MLP neurons of a small language model. Each row is named by its layer, matrix (gate and up: input weights; down: output weights) and neuron, and shows model dimensions 0-159. Each number is 128 + 24 x the weight over its row's rms, rounded and kept within 0 to 255. Numbers have three digits each. A neuron's up and down rows have the sign that makes its largest values positive.
After each neuron's rows, "fires after" lists the tokens most often just before its 100 highest values on Wikipedia text that the model never trained on. A number after a token or word is its count.

L2.gate571:174075102152088154150118113127147110094139146093133127128131115060124141125094103111168121112139093132120135127114085156133134160156152142116097110135127103100097136084092119122160125117134112085166137107073142115159120157140128156108165136090154100129128106140144139144132139122139119108135173136123106126120131115162106115185107111140148124166123155119130162112145140150092135122129111115138138124134160149106146112162143138133120114110114106100139100140106171028108137099121091
L2.up571:116102150146142106130116095148109154141123131128151101114108104113140151100132097119131129136122106122119148148102101183119093120147181090116149099099065131106107137140116159122166126102097088133162181119107146129172118156129122177121105141101120121121147075121188113149148122132099140143107146152140122144106121140150131160165100075109103141132130122105167140107140089148117142127150108157172157110115129191117123123146164096070104134110099127133121146145161110101127151119133144
L2.down571:145145182097152082105123129127148135125179138113140150147141153117124108108127112130102133104109115148165135174161122155136128138121154143121147132113130123138126079140145085138119131085089115106123177162142102151136141131062116102137141108160073138122140088181153111150161116139111148117119124098159137100122134115143153186144107170107121130136110136078124156151147123141158095169205111124129151131126123132097148125083138125127167136114135124079117103142162121124126112146116126
fires after: " r" 22, "c" 13, " R" 12, "o" 10, " v" 10, " do" 6

L2.gate153:101129143113110120131149115122102126119162125083099077112136092131111126172082110121161119113126107117160156110170128120147109127121151150104148153137137131096166150138174120131124117142119055110121152126125168141129167059143088160083157160116158149171186112123147156092110126156145119115103136126117106096133125123149099114148123111151116142128126152115133126114116107115132133131100118123092103107122160130091126111113117100117116147157089170127106165132158157056121127148154128
L2.up153:112170150126138087109107089097124135132161091100096121139184118140113099129119124153185140121111179119153121138157151121138128120133111103090122104126081152156136134098087123093157132124148116179123143144139132113128168122122092115100142127139149157150118118105093118165105137114112157158128173112138139157114180130149124119119139161071100133132180123095116121112079195124115122131151195126141102149102137094144150099114122088123119143119136139138125107156144124139138111136150121
L2.down153:107151139155121181132134160100166113136148094156198185129156143150130118100122152145118169124105130108088139136104153151136154154127073141121110099133096129120147157123135138098130113174147121161154125119185107104085120107131124137149071109106158125144160145135107115167111144131159124096123200139164116121166113119127105144123099138115123157142115124102134138110109125134118166111127109111140118105138111135128142136137137174147148119103149106107115144114116151109134158179184156
fires after: ")" 26, "\n" 8, "f" 7, " b" 7, ")\n" 7, " cont" 4

L6.gate72:119126117158157096171147122140117110129158139169148103136106140101150136124095198141135087123070136110125118111148126107136090160121181132137145094126115116100108141130095157161109141095155164126102132102146128135098147130124134170137136113115154095091114142057134137136123130111138132129142128146113096092173128178122172119113126124096168125201158138147130131083117118117152121154124154144088113103152149108133126124133123100142119128172148132107154096101115120116086165146140137
L6.up72:129131143123159092144103106133175118151190086122101111146102150142124126127167126137092120146119157168102097173128119120166127180134144144135135129093102152132120116146142138178143140128146143150155153112118116087154156115111120141104102135139151131147134137132124125163104152084144119118066117147096127103144078142128127127119135134043149144158154090116131133112113132184129156133179086107093127142161137104088119152120132125111132139117152133131106130149087158155119086139125147
L6.down72:072136102130097105117097099097170137134130132095121152145074152121119142125156124160135142118136152191171122164106111173096139130150141078117109126126131126089131129097105083132122137126123075108093126109098143147147140115128135166169124118117146129142109170119126117126053153118125108128153140146135182143130143116141084115147130162113142106110163136140127105102097135118132131101128109114169120088147144113177121117149156154132132120100163127143104120180157150146111110127150087
fires after: " M" 14, " J" 9, " I" 8, " s" 8, "it" 7, " bro" 6

L2.gate556:090137194103182122113134133164153122135132062103149119155115144135143163064118144123136145142131135111116142168126122116128138114119150116126144146153113121108108119170163125153198150142156098136165083132112139122103123211150126115132119123140186140153097124107153160090111135098129148160146147096102149138113146149129117127151141096086095133143084129133115126120167158172137132135152128090130117165120110131123150103148158119098145139138125153141122105129120125152115161135116143
L2.up556:144157120129104147128157097092086142114132146144136126143079127149126152147127146112134093129111109176165148130100074110084200131111136107134143088140094103134117104138111141109169097100189083123132117155143109161161111124122141102112163089174138105096115130067133170106126137168145110104106117160133139138125151111145170125132117113150118125115158154089132102147146137145152108107104130135121114139102160138157143139159118143116093138106149137118107121156118125106097140097109174
L2.down556:090123149142125123204138137154153106169124095109147117119095091123149175111085139116143118126155108128136155113148155105134150120125098084173141092122137124140096153129129177119129161142109096150131089127132164147089122136140069147132152133111107183150131158078163115103157120153137120129144088144119096135166140131129129089179174143145141114147107138110102151127124137127129116113132118113127176118148124113117128111100159113106106156143131116180134137111098134154082085144124128
fires after: "l" 19, "p" 17, "m" 10, "h" 7, "il" 5, "pl" 4

L2.gate114:119140142089125105118177122156132136138125138133153096134119111161135104182133156164133104117097132167163134172146105133118122144158127120149149104124093137135120089128114129173107147104137119128106120135116118139107169140105146127160111120132160090168085150124134136124119092100136134163128113140091116104143140148109158138127130098166137121143108167109157143147109188133172154142094122116118130127135157157206120120153145102117153110087086137141115076145099136129202100120135095
L2.up114:136105170113110088150112092120151137158119101121194159114104153097140144174140139133153128153138139164116103127148158153134126154115117098142119112100133088101166132112137150129092177136119159102126123109118107198112155122127122129104129120119160133123117133124147159128132126096093120166130148134111138121097134120075173178138102116131138159118121131106184114126153159147140127137104129119117130107092168109121112131074113129163120099155119134141183110130093109183141168160154134
L2.down114:157112103173064135135079130147131167126120129155137133105103142100118150113177148110130127138124149115182142148141108127141151151123138117101144125118176104161163103150141137116073152094105118094141124147114137120127133124159163195152118111183115120116100133123136152167095091128111114150072108122102112141110110128127117132133130137129120099126181139145156169118102175167167112133134071130127135097134134154140102121110092123138103123132124094135153114154138107153121095128142087
fires after: " P" 24, " p" 22, " B" 19, " Re" 6, " D" 5

L2.gate506:128168101117132150150112111110125168117132126143123115071107132159088166141125145085096125161113145098118078130105140152118095148103128150115167114125135094098131098125145165097110125107146117077142103118118147157193129096099156144137123095114123094137093112101135162130181157105124154120153118123119077111144125143113120112133117143091176192106118130139107148125106096114142156133121121127175151139117101185118116123120106128146132118099083104147150118107125088135163118152137128
L2.up506:127135159114142146112142147138133132122122164142117125102085095110108152129116104198115137105124102125111078118132119167087138128144071116174113177092163154171120131089145128095177106133148115099122113093138179074103107131150147122100145104100124087091101149125122129160159108127152121135159185126171137136102135082114142091158117127091133103118116106135173179098157118166114102122138129089111121104143125105119113124142110145106116134120113129140121126131134111143144136123129129
L2.down506:124155165123095096153124135139063064097123137154150128140159111143122107106120133137154113153104128146093109117127154178117113138112143138148162111121131134167110138085114107135170095144088134127121108130156149085131148146164119105088119117148094137101135114094132095146149151055169124124163144124141098166093131160153156104098171124088120122118131127115143179127143131127135129096131126123082128141106118111101137105104149148146116079112140079119130136086102143129125097116147123
fires after: " Re" 23, " re" 12, " comp" 9, " inc" 8, " d" 6, "C" 6

L2.gate194:125081096109129105163102111134128128194137136120145114110118128140084140080143149116045145120131104139090112120133106127135097049096137110135097106102119129130151129153120113086133132097134152098148075099138156132105187130142150145150126162106117114120142155116151134096110123107115142127126111125093109123151127119084094132133128121145104143127157143159099133124127165123140081183119158097159156144142140135119161131137129152108143140155148144161120112121148106152154179134122102
L2.up194:143084169137164124130134155155132124119129155139116147144146158131140108162146166152137115151154115152100137059116142145116105114112117151085142143111111141106130126141171152123196101148135131158165134128097107123139112128139131115143143159112169118177125128136110158137087126131166177111153123150124114165107130104093104139109137073110146075151121131135117107133141145137142105131082140124127167157154105102117123144119099187143157136148142100161121109158163149098100151126069113
L2.down194:135122147137141118156158135134096135100129120129120118136124160170090127157139140199122137115094070107111140156100164119090149061127142165140114164161100106129084111128124143148111129136122122138128134138121126107105122144124120135128133115126173111138100111105100138166138143160115166091141099123117130103122102113157115129114123090113141122139127113162120118149132102168143096048140149174122133159064145137138123169116111170144123163105145147111131114154097135091105075118147149
fires after: "t" 12, "at" 12, " the" 11, " The" 10, "ut" 7

L6.gate101:142138109155133105180106104104153125104161119158096146100145080126150081171149088109137108118148123161101141132129153164134091090088146136125105125154120172113156119118140166083084139125143136168122150100164117130124142145136075112120104094115135086104098107114122149122113139087123119118191113120147111159110137141132143094169127131115111141136093105144167115131133091139120078137092110111155117098102129136129120126147115138142168119127098112154135159130133113142133185118081117
L6.up101:148109148160070150199114157053122119101111104125106111150138094115122121137135142095119128120110100124128107137136122145172108083146128111112132121121155125149109085079130117072113124090149134158146173126149115157126140107144134102139132139148117144142133172163173138103141135119111095123169096128118168145110116158124086158163208141126156133105151124151141109131124124090092131139127137147124133112109122124106137141110092123125157123119138136070127138081111123145152110110123122
L6.down101:088146138117123180090103108091157126135122155126138209164119141112100137148132136153127149118131128214127100132121109180148161154158092121084134133081135140123083103160111124150156076141165163126147154139090131140123112123119118135132154156122136130120115106121133118154113134129155122157132140142085139120131142112163052124130127137079148148158140124141176147139125157111121135101121132120137134100151151130098089143109150126135136128150148148094103093110167120112120124133139131
fires after: "-" 18, " University" 10, " (" 8, " S" 8, " Reg" 6

L2.gate138:164150142097124159171101095136114113120101211109160163086144105099171132185115135119132082133156108156126147086136127129096137126118149091134068160152126141095114131155113135136144154113103139101134122111087163120131097141126146125181146123118125137111138141139173107111124143138114106122147145126177129133141138174146165138150126146103171131129126147114166131134098120185111115135119139110171129119104159117145100133073106144144138117129094096140135126126092141144092133131140117
L2.up138:113130155120094126138082129162114119131074156117151126134157112089164138121112131102142182146135106156093156083159172100125131149152114143111156152122166147127158149153148149136137114116102150126111142116119142138106164163121125128112135072120123170126100139179164143137185151138109131151126132127151150114103180122145163085157129136103130142122128140160173093139134100146140098111113117147143105132094106122149125079111136133105142128110127094142113100123095113165131152054112116
L2.down138:106161116108112114104089122123153111158167108098118186157124159129152109164191127155157131150085075152132112110122133141096163118128137117131132120128131099138096130104126144109109126078095112150130117120114140126146099155127194060098127114144117101136121137122124114181112139165140123131122156134153124144104118081118159150125089160112089126088103133124087137102125085077133126136173138116125130137147098135126097137149131095171136082140138118133108152149142121139141143113113154
fires after: " Re" 18, " comp" 13, " work" 9, "stru" 7, "re" 6, "u" 5

L2.gate12:096136138157155096127143148119093125159152129161102110121133108078172093098130169135109137102145109103131104174112144120128161114113136150107116169160098090124095083145089136139118153119124135133131145124136171132111142101151126164132171118103121117134114110143134119169152136158142090099111150120150146172067102129161157159119149119118064144102134124113124161118151124125131164101093134085191107148158137105115169165132139138102116128119120134167130124147129134143086135164128110
L2.up12:140143134121129136139135152199096122129148122167154108104146111127128189123150124120182141119126131121129146146161141159120116137115148119112133144139068132122102120115168127122125120118109126105126124152088124089110135082112156141085145172127220119127109135106130106127087131136109124047127106119127144109097107109154140148120103107121133122165116096108098111129111079127069127110162126140136151126097129129167109121156124131113139126121135106117125123158137106080130182131159154
L2.down12:113105109135112136119119137158129118176143133160107125155121124119107144121148127115156148150137128146139161108122177134173137144113143112128111144139127147170111111134161179130147138188104152103119133120135117132093148090176161125062117123097166148165166108118108127120118121117112168097133110146174129128131087097122126132130134149131165133128155121118135149157147097082144150120125136113144162191157162120160102162118129139128156114128118126157115101159092183090160157161112078
fires after: " ag" 16, " sp" 16, " (" 12, " occ" 10, "b" 8

L2.gate381:125118160131132111157137130113117129126110137159118064154118125150125137184089102141080132078149057127135124128150127160133127134101104139136199152138156117096138163132176147114131149110138116134116089148120158118153095097122082157120159114125097097131122102134171136117136185100101084126122115067130155082142162172133129118114114103140132132133149103147130111111125126120124115108075105128134097150105123147113135115142145140163127105131128149086128136143123103160142110098119152
L2.up381:174096150151114127155093129192097118125160103115118086170107168117107105116138125095142186148116090102200112139164130095138136134091164154133099142144096130124119119077127176122124128149144126148151145125138125107137128182107115122141175135116071128104131105136145087138123117139134129129104123142145134110144105139160144130093157105144123131130102103123115134123166102110084121114127115139143145127136104095091101156099140135135131140162085121145099131105138160117111122138067111
L2.down381:173087140130103099156124092142073140168125148138092095130118119116152159128138116134165109142089106111197144126150118133162133104127191141144124114162103108124122149128131160136146138114112121060142090109141183114136133121159077122103166138142118135142117127115111094102164145142105127129098142145156139129107120127121130129127101157156108118121142058154097127116183105133097111125129145106173114161111114142103130132150151082119108088121151130118151105141120162160141116127132140
fires after: "us" 15, "te" 15, "is" 13, "ret" 7, "os" 7

L2.gate479:171123124115125120165103181140082160077147113192134137139108090131153111138129124149118113153134131139125082113145126153130130129111105166165146152150101164122106121184118145161093156160121117166129119097111142122144095145150131165092160130115141175122128161124130139130134120126151163108117120156160116109094127146113136115153178133126121123173142147144095149149179119133146169127126123159066092178122137168096075132141120154137109115120136118143121096144128146128137146102133105
L2.up479:113107085129144152174114143134126124133133160103146154112170174178115155127078106070119126143113163122149095140128128147122130112124205123129175107136099134090137120160113169114133134149135128144095131114113107129154115152135087156111145098131133181084119140125124123113096067158146103131120092108132154145156117147141121113110126147152146129135122138099107122133131098160122137175137190100108144144112135152111134160112149147125152163135099141124100114140125200144126112113119136
L2.down479:074139122081109164102113127118151123142158102141137141152070147091143136104135113150141169105086159175124114103131130112117063132107141135097154091139151104148132076113107139147115164113102102102098113121145136174153159054125105165144126134103106138133124074129136122095119141118153067126131181133131129092085140156115110074125116152116123068108117114125166125123135123112133111107140124158131144117120107136134136142112148125141133121120132146121142108098136141143139142142127165
fires after: " H" 12, " W" 12, " M" 11, "ey" 8, "i" 7

L2.gate50:132108099130166125135134076149113154167164173122102113120114169149164155131113136148073144073133079117094136091123125117134149116113113119104124115179134119164118149115133149115100089155073157113117126125118129129118107134115129139134154125088127099142162146140132116130121112135123111110151109113106150147122110149156154144112156119112112107112159117111129102158125069105139175133145150071131122083135081163136135105167140087117145143127080131164093145109146116083134127173142129
L2.up50:102135126103147176133146145140092115093178125127110144104131130043138125143078187120152114125105122172149140156141079132116124174136146162126134111154119145134127160164174142118141155191114169135139113133131095161155139129081096126134137158139138116132091126144132154124128110124145107128109184180142142135101131101115116138102136150177142127091139126108167138077122128144107114149139100161144144131128130128136118118184122132137138120131156126139118131102133160140137140078122113
L2.down50:114121096148162106141142127138116098143131133135120076080139112146106105104117108114130082109139133172100137111150082170144135152127146126130118107115100090143145095139188138109134133152129186133124096087141121148119160107170148101117090124105145100139115132141153130095172122114123136132111108137144088121100096078117162175171150186137120120128099137140138172119152102114110066125106137131133137106126110127150168125129104138118162110152145117170123126121163148117125145100181142
fires after: " l" 21, " sh" 8, " s" 7, " go" 7, " e" 7

L2.gate57:127120103158163110121154108134126147128137132109149088164114117125142138096121156147131081131152146134151177132157124147149145126112146097139098120098126138119126138091158119176131129117132082118091108126116148131096139116146129142126106096106179112101110162102132100133097187107143134086090131112106125121112124113088147130199152123156117100131147111127118188145093139091125096086136089131153094120124141097126117081128139117141099091116083162117129108104118139137111144075179142
L2.up57:140150137154139121086130043143128094093119118143134089146155111092133140097129168154133140114111124146122108110157154156123104123163116121114111149079093083132121156122119116116171087107117140119080108093152129154111126066125129151123122179110130103087096123114096115117128103138105132102145140108141099139122106111101146108122106126129175111101133143155122145133176137099145132186144172156157137072101133120109142116155093131135109140128132101099140103152135108168150118128107123
L2.down57:118079114164138144128131102149177168134172158133127129093095107120123148150127127165172134127100149121126131094129138122116078166141124120117113127121105149193151140170116127122102101102113110080123125131132120124099098130128176137108140130083147146122177146168160148135152131176123125092128163187159145095095125146116146116148151113134105115147131160162113154117086147093150130104078119155154131095087122072104138123113129121121156139136149110124133090121138113141143127159124106
fires after: " c" 15, " m" 12, " (" 9, " str" 7, " sp" 5, " att" 5

L2.gate226:075133136115123111126088142176118105085128131087102115135126110142145125107081133105079115173135186139122149103140103128140122151168172106130107170113128118128091104139112135157184155120125134129132120163119127125115114155122117174108171121125102162170182155183155121085099154131142095130155157141072130099152093109106141111107134141113088142125129119137129141137137100106106139136110104148129144084122116102147128154149117131089146171130141149162126161120103133121104118116106124
L2.up226:079110117143072136159146121122093173126161132175124179154126111126115118069145160139142109174105105117120166146113120130157110131139113157161126126130132098118101134142159119125119191159100113122139144170144131137131130117108133160130143135084125125096149155115099161123094129122152113118142107078135099115133147104151102119104129108134121125104114144099103114142125054131132162107109096157152103121149128100166117131144117124137120164171118132152139093128128083134142121149184077
L2.down226:132129101100115124150178134116101119123123121163143111122092134127151130130122130148164128094114117087165145108128152110101133133096162139181116147116169124096160147154123126136164137160087102104151135139167148136132139135129122155154121148123158136155117108126126098186091118114115141107085137158146102103148085130155170072163144069164128145124151130147133122138080140126129163127083152141140141112137131170109135109119106170103100115131171143100137092097081102152155143133159113
fires after: "it" 34, "g" 12, " t" 7, " ag" 6

L2.gate424:114093144131153116125115115145127132172147116105160064155159096162128163132144135138088090128113088145142147107099144168135131124130135115119094174088137137176131161144137176131139137127121107201108143116140154098131117155125150114109113078144152147131137158106145160098116179112114122109124114141120102162172126156127107096113139102114128130134124122140110111140159153156105124127162104128135112072120141141122079140127100146136140127123116180146184119114125150118114121096082171
L2.up424:153101108109136172170164115120122136128121102115111128122143126100166097166147172168175118056114136125099148128133167140148091113141090147108160156134104121135124127125119119131127162133094142158129157145107162113089130133099169137112133115121110123132116105155083082142075129141101105122120124147089142102181093145169147155112137113149188142118094129162149098119107153129098124149137105150101131123107120132156115125115099145178124124132149123156165127136138125078116163134110152
L2.down424:140127100124103095108140123140148134105141131112059133142090111164138144111108120137133098107132137117118141108109170132056102115101071150112127145122105150124106157094126156097133119125116112100111093122134179103067127165130140097071124106111127134111144153143158141114128144150126162123144126152118143136096134116171100158122118096112107131149107136134118124146129153077167145153101082124143115124116136124129102140119109142149175174103098099099119144145099128072109122103106179
fires after: " comp" 17, "ri" 13, "le" 8, "z" 8, " met" 6

L2.gate276:143089135134126118063103115126139155145107152119145100123159153114155115109127177142152114147171085115138138157150103107133135153108131134088146149085128132115113108104120150130154146095136101142134113116122104137153109109169120115096116102123070147126139115129126114131132144096138103131135112137125167169117150097118115158146197116088102137099121126121142109158106113146177106123052093139156104115135128132148168082107076123134132158110135137189162143139117156118102138115132099
L2.up276:097123191119144103128122141110130141110131113116147145134096177145113133095142118164133134175101122127108125151131151132128127101129108155124100129162121115147139086121119125113108135162131081099109142139110147077152148086119121120097131128136137138140137144109138159146132131154139117129115117112091114138104118111114128125133172129158122122072100152078125104134145156122128088159115105151157088126182142094148140180139136125104090130136142126177199107130051099144081149103153145
L2.down276:137125133097161130129128152111139103119113111114140076129131146124099126091133083134097114125124057150137110124160146168140131107112173177134150140127170111103142141135169125055121113129113145140156123185163136128128123124124108115159134158099145087156157126168141111109125127103118119107137209118103124124114099143133130136154086145117180175086143095103133133104120135158185114132116124124128144126147111141148140108163139133087113098098155129126118155136133129149135137095152152
fires after: "or" 10, " ar" 10, "ra" 10, " Bar" 7, "er" 7, "ch" 7

L2.gate561:133140098107093127142124086146119157106112115123171123121155159137127116133108115105132133118133097120107085100122145142111110120167135127131118160137112094128153138134079167121149134108067146094125118162135108127124114130109125157126115145167157061161165127167139133163130078101118126148164095135096101162125137141073106117140143094108125134137123180140156150121170143126137129124129068139139138149129120169130127200120130154119079140117132141083073145103137127131104122160147131
L2.up561:126160111136112153155121119129105132102099115125074143106132134089152134130100148132109156155118111093117112096127085161148114127147116148130119142171099097088139166118136087129125152123113076105071110128134114160125140132116108086131113079146136107174113097158112074160108103048121130116144162126081115129181168146140106135106115129111157124123087149119137130169139094097120115181134120099153147116138156146144142142119117139131128142128123100098108134131117094113147131164150123
L2.down561:135113157113098124112124121110123123137111133097119116144119176159127104139129106133134113068158078119130135150117153141145169130133160162164131122109107108112136132166128095107162118187110123144121093094064100098130141147135104146171113100129153154137143128165132124132159103089115156120145090120134123129135142136064106129103145141129183115123138134099117149153107126168137117157182131107143171135152137161138097154107145158112126105083121098136081111171103113124119086110106134
fires after: " L" 16, " l" 12, " The" 12, " the" 11, "t" 8, " an" 8

L2.gate344:106156148126176133126149132152147124158172142155153110130146107135143134116117168111139119163146135147147157115082116149121163113140122141106127123151110135104146149147128122136104090130113124182117144106151139137163086100144125154120117126124118145117145106136137128092119082117120067145100226088133156122132151117092119124155090095123113142120139093114140135089128125132168096106093129128124116159144182183120133156123134157115131130141183129149102139143136160156142191146121117
L2.up344:096135132142125140143143126117178088064154124116095138151125148137107151095123167154148128143159093130180156136133127122154148119089120107142142132100087139108117136124142151114161117135119107121169147117112127154130119173133120138135165116151123176142128141113160109135120172155114140113058155132163110124057127122126124155129130184113111147121116143128131117125084149137105150162114160116135163129087119142102117115101087101137149103135184096136127128108083151098148104143165101
L2.down344:139129153140156131153095103115094146119110150094119142126105093151146147082087128129132137130105151141107181128139129114129114119127152132081119143142163179106127120114120129090172122135118117162120111142122142169134119159136122145129158137110126161137118086129116142151120144090113110071167147156146131122150174114095086134123151103128089120156122160108147101150122127148103143058121141153104170127151131118133078097090174142130110138115155113071104144088096105090132154142103111
fires after: "i" 14, "ip" 12, "l" 11, "al" 8, "il" 7, "ag" 7

L2.gate77:083143157120137158100131141131117138128127128162120119114124086109142137084150135109114119146149140132125129134131125127104171164098114131141140137163180126124105143135132144201146129127111123120111135150126121135086140119132145170103129123142097119149205133094145138095149091125127134131120105122168125160123097119129124099092164125115085109144125117183131142132117114123125125164104127104109138126120083134143117114128111138123209133107166160153109136167114156148214161131143076
L2.up77:135126086168144117116158125112113100099148118111133143106115155122116145182097081143116104128120091123094133146107108172139127152135118099171108130143140169156124162122152117118178122110130156125126124144166099136160143169133109134140079154152123130159084159175131112082163132121176132114141106108123118100124112138126142105056122107076138133132126112160145140116116112167136176118141118102115099135114117118110137115133062128148147160084127154120139115134131098143166078130139132
L2.down77:098057087098090146108098126126104148109115140094147137115109149181105119110100154132121132112124096177102131082122164071127080128151131153178129139132107165179135142108094118168101124152143108130134156108083124123124132129151153147110123076096160130119133121117144149113134136135134162124151184102153142152105112145179134100115117156116117136128135109141122156143082082110135146126130135141113110114135129145108128141099112132130134163186159142105113139122124168133126098136099132
fires after: " consid" 16, " M" 14, "en" 7, "ut" 6, "red" 4, "nd" 4

L2.gate232:157164113112124152124199123188122135149138147067139126116161141122073132074168108108150076108141138153089138147147108155127142124144143151144162103123123144109144088136102142109117120135131107121159123101138102110112106141152119078132166134110133097125155193124131099108142104119124081121122100116097131138155128181117146123101155128114155131121142104129110123144089112180130168140118111134132162126176107085120144108112117120111120112106148122176123128089116152125153148122115134
L2.up232:144082128137122147167110110173100146138134154141141141164140096113114139117125107099111124078146097116144125102132141115114122132150099139081104142146117130144080137152128140142074102125130141125119159142146088091141138118107135149080126104093146119145151076164065129114172132161163168148143128144117115121106144089109146115146116093158090156144188126144166134176141124131162138102117110147184160147096129140109125169131113090156153137140165115121131116148146128127116121095106135
L2.down232:117117124177119135109102120150116140128113137141162153188144146137111179162122141118108167163114124102140137141114168126133147153142130140114124166158170128148162113125125145120151155163122157178124133121114133091150131102142150163090167101082131157121154115156157133097173135145123110112131157129139155116111111136114136110104081100131089158105138174155151141154117112125092103068144139132119146126113132127128148133120127116143137192118124128093158077112135145144172151181088140
fires after: "re" 19, " qu" 9, " G" 8, "qu" 7, " w" 7, " Be" 5

L2.gate166:114139117112094118133165116101110152160155134180123137078156110141139150136133132125107168123092153149088105133150086132118134148104100107125162139108124121123130118132142159165067142124150105134138065094116145152132186117079121152133119152126123145102098083117102143148134071090090149137140133115163109118120132143148080115157135105165109153140140146109149149136153120133119141112091121175161107142117119085132093090149138120135114160149139146108146122098102157141163090147126105
L2.up166:099156103114098131134141099107111149127120053117166102137112109163137171158151123077089139100084149132138119096149142125147098176120087134120134129136152064146133083154121118144111098118077133135121126121111111111108139158148120113122112141152097122115114102136120154141136100108127175124089176133125162175126143178104116127106118110128136128070090135145133144191103119116114135104147148134125137148125148126102097116121118124171118123120134130097176102131096142155120102129101137
L2.down166:108165170161106157126090183108136142128136133137133141133122136127099153096172093123123171136131149111076087094143124128077115137145127137101089116146147141153154092184115109135097127094098100156142081087124134105111114111150116089087137136152124128139113169148116123143122136130137115110131123109153122117149124114110105094132108078127152076141151127115098122166134118130101144140118132114115180124125122151088153128113095184119136154139152130136101126130102106161075143144178120
fires after: "\n" 78, ")\n" 11, ";\n" 9

L6.gate420:100100113083143107143117154127085090151145127114110089156145124134105080194129116115153123116129125144112143190094184089160114146108086120133126129126114113122119194124094150161151142107141162126124181146132120128106134160125124159110137097149122077129123104102118132144096113142154116119123120157123132119134147118097187124157160130143158134085162073134128138153111149133130151120129130149096122095111131162086125111103107157116155144133147124107127091130103152178118121133118129
L6.up420:125125124159168123183135102122147117118155125132116102137110125131137102132148154134112165147131155143119139134105145150117118125162140125200105156107157175187146130150138120143127119130108138113125146130143113150137165134124197135152123149105111114137111159130119156088119148098130098170071119120110088122143093159149149114161113140127147176125134124140124068117127181192100134150110141084129114133161132151139142116093167098116129173152157119134106082143104125119134096130107128
L6.down420:142119129167115136128154140110123157116155134124120124136135135151094087151107167095152097130140099154176144159121145107174153141170112134112153133111110116129123170145144115080133171129151125157130118117158153132134160126091139122143204127180161111160127138093148134129154110122118145144130159171135141155146147116112116163087128119129100124120117078122126158090125133144107144154177111167144163100116093123113124134124067142159191139136123133144113145126102134161158164121163122
fires after: " N" 19, " M" 18, " V" 8, " B" 7, " P" 6, " reg" 5

L2.gate348:108192158130151127120112151172131109123114125105156117164116152142142129117123110136114145114113096149128154167106104121093108134131096135150151114117111150127128122132083156115108167129138145059112108118147138072101122115124127129137119153144146100132141122134122132128147123138123175132125154120135130116124113126142154110168180128131165136133072109082085163101164154101089145163133102101120094152142119156121128134132140116091127088130086080137144097150149112115115067129142202
L2.up348:129118155133103116143086070167144161175137137144107157151133134124088131129140150100113107129100136148137132153146129146126125133119162077188113142130105125148159142161136157101122142145128115101152160130114174150089132156158118120128112166128171112194123146139160114151141107076127098158148110114145116125151116104102095135109140119122134103126106104125108114115109130118075162084085140144155157159101108136141122117116122155141116089127088129117160123178131101111107112156072146
L2.down348:159141163163188149168088145130169132117147131128210093110113141113109131104110115165129155122192149124093161140076129112161139116128131114122132154080051104142112153150137168130094138142184146134099132112144122091117140147120137087128134101113155144120150140115164116123162089137112118133103146137121119166080146136115157132135129129136152124107128113108138099153132123099136154154149146142152138162149095130138121115138107137125129128109102139116126138100142092145093118139169143
fires after: " cont" 11, " add" 11, "ev" 10, " pr" 7, "r" 7, "n" 7

L2.gate100:112142142111134125134130148109093118159159136114071143104114124136184141118107167100125127093141116135112137100164118138146150124140121118137134158185165121144119159118092100174141138114129124100120153155165118148090098115173108121083164145142077115156143109166153119131103125160095148097139105109168130112116128158104142155127128119151083159125114119097096122097120112157102096109114122127113149157096123144073139113172142105144128106127170167151132106131141094121120116153129192
L2.up100:135125109124153136101144132114109109161138125166131193155159129115130120135096107140151124131109136142153151153196142134161123161158130083159145094118122155117136110125140149117127166144109122144131157107148107168113116130133187128140090143105129120102096150102158130112132132143147132126178143126144093108137140117138086158120092117165112100145174132103139173153140084172133129129113133117160081164116178144160092111124149136140120155115108166143161124153127156096162168135168150
L2.down100:137129123111109147135123129150123120118134145133143168136085108113128168119093154114170143165065137106160131103157126121114188171155164092120134114104060161112075152138139150115096136138130136136172143109140132165132101179093136141127139170156124088085110133093171136138140121114121112181154120135139130128123092121161125156089086119115118117154133132167140135152112149114136129097121125095078117166119142114140128121120142106102109153096164121132161132126122126117122089123146158
fires after: " St" 15, "e" 12, "st" 11, "ourn" 8, "art" 8

L2.gate459:126124117155098136127104126111152130115132119146128110111120153101118131155115118150141123069123147122165140177127171108080146126097095113053187125144086131165175121152155104150154144141141124126110126155126111117102121126135100090110120114110097158106130090179064161148123069173126160115153163136157185134104121165111113113143100123106133105135164120096128157058127121118122120126136145119114144129120136116112148129120078132129104124106148143124143116112121134131118120125134101
L2.up459:125103113140140130117128099137133134115138070096148094122100100149125123103163109156164100127105125117101148172212112126151153113115114124124156125115149130145128125090155115104146137128163170164143101126148090091115067130131127126138137107108096115125100147122133149146156127185099115128103142113129137118103134103135124110134101119135142109100156156115110093132154111117124120164109131108178114071138160096131153096150174087122141135159134157142162163110149108129126134119176071
L2.down459:127107133135111134109104156090127115123142095114116142154121196134106119104163119144098190153113144150110128136154118119145161119179121072139106126113111142148122101134098129141110126134120112129136126103128172143102127135166111143136124090159140147113132128098161159106165122118106088116119065175103084117155124108122120113101096154092128138148145088165085142123091107135109118124112136095136108097098111135130115133151157154125101076144127150138118109135116176137123197130084130
fires after: " b" 19, " s" 16, " gr" 10, " h" 6, "amil" 5, " Pl" 5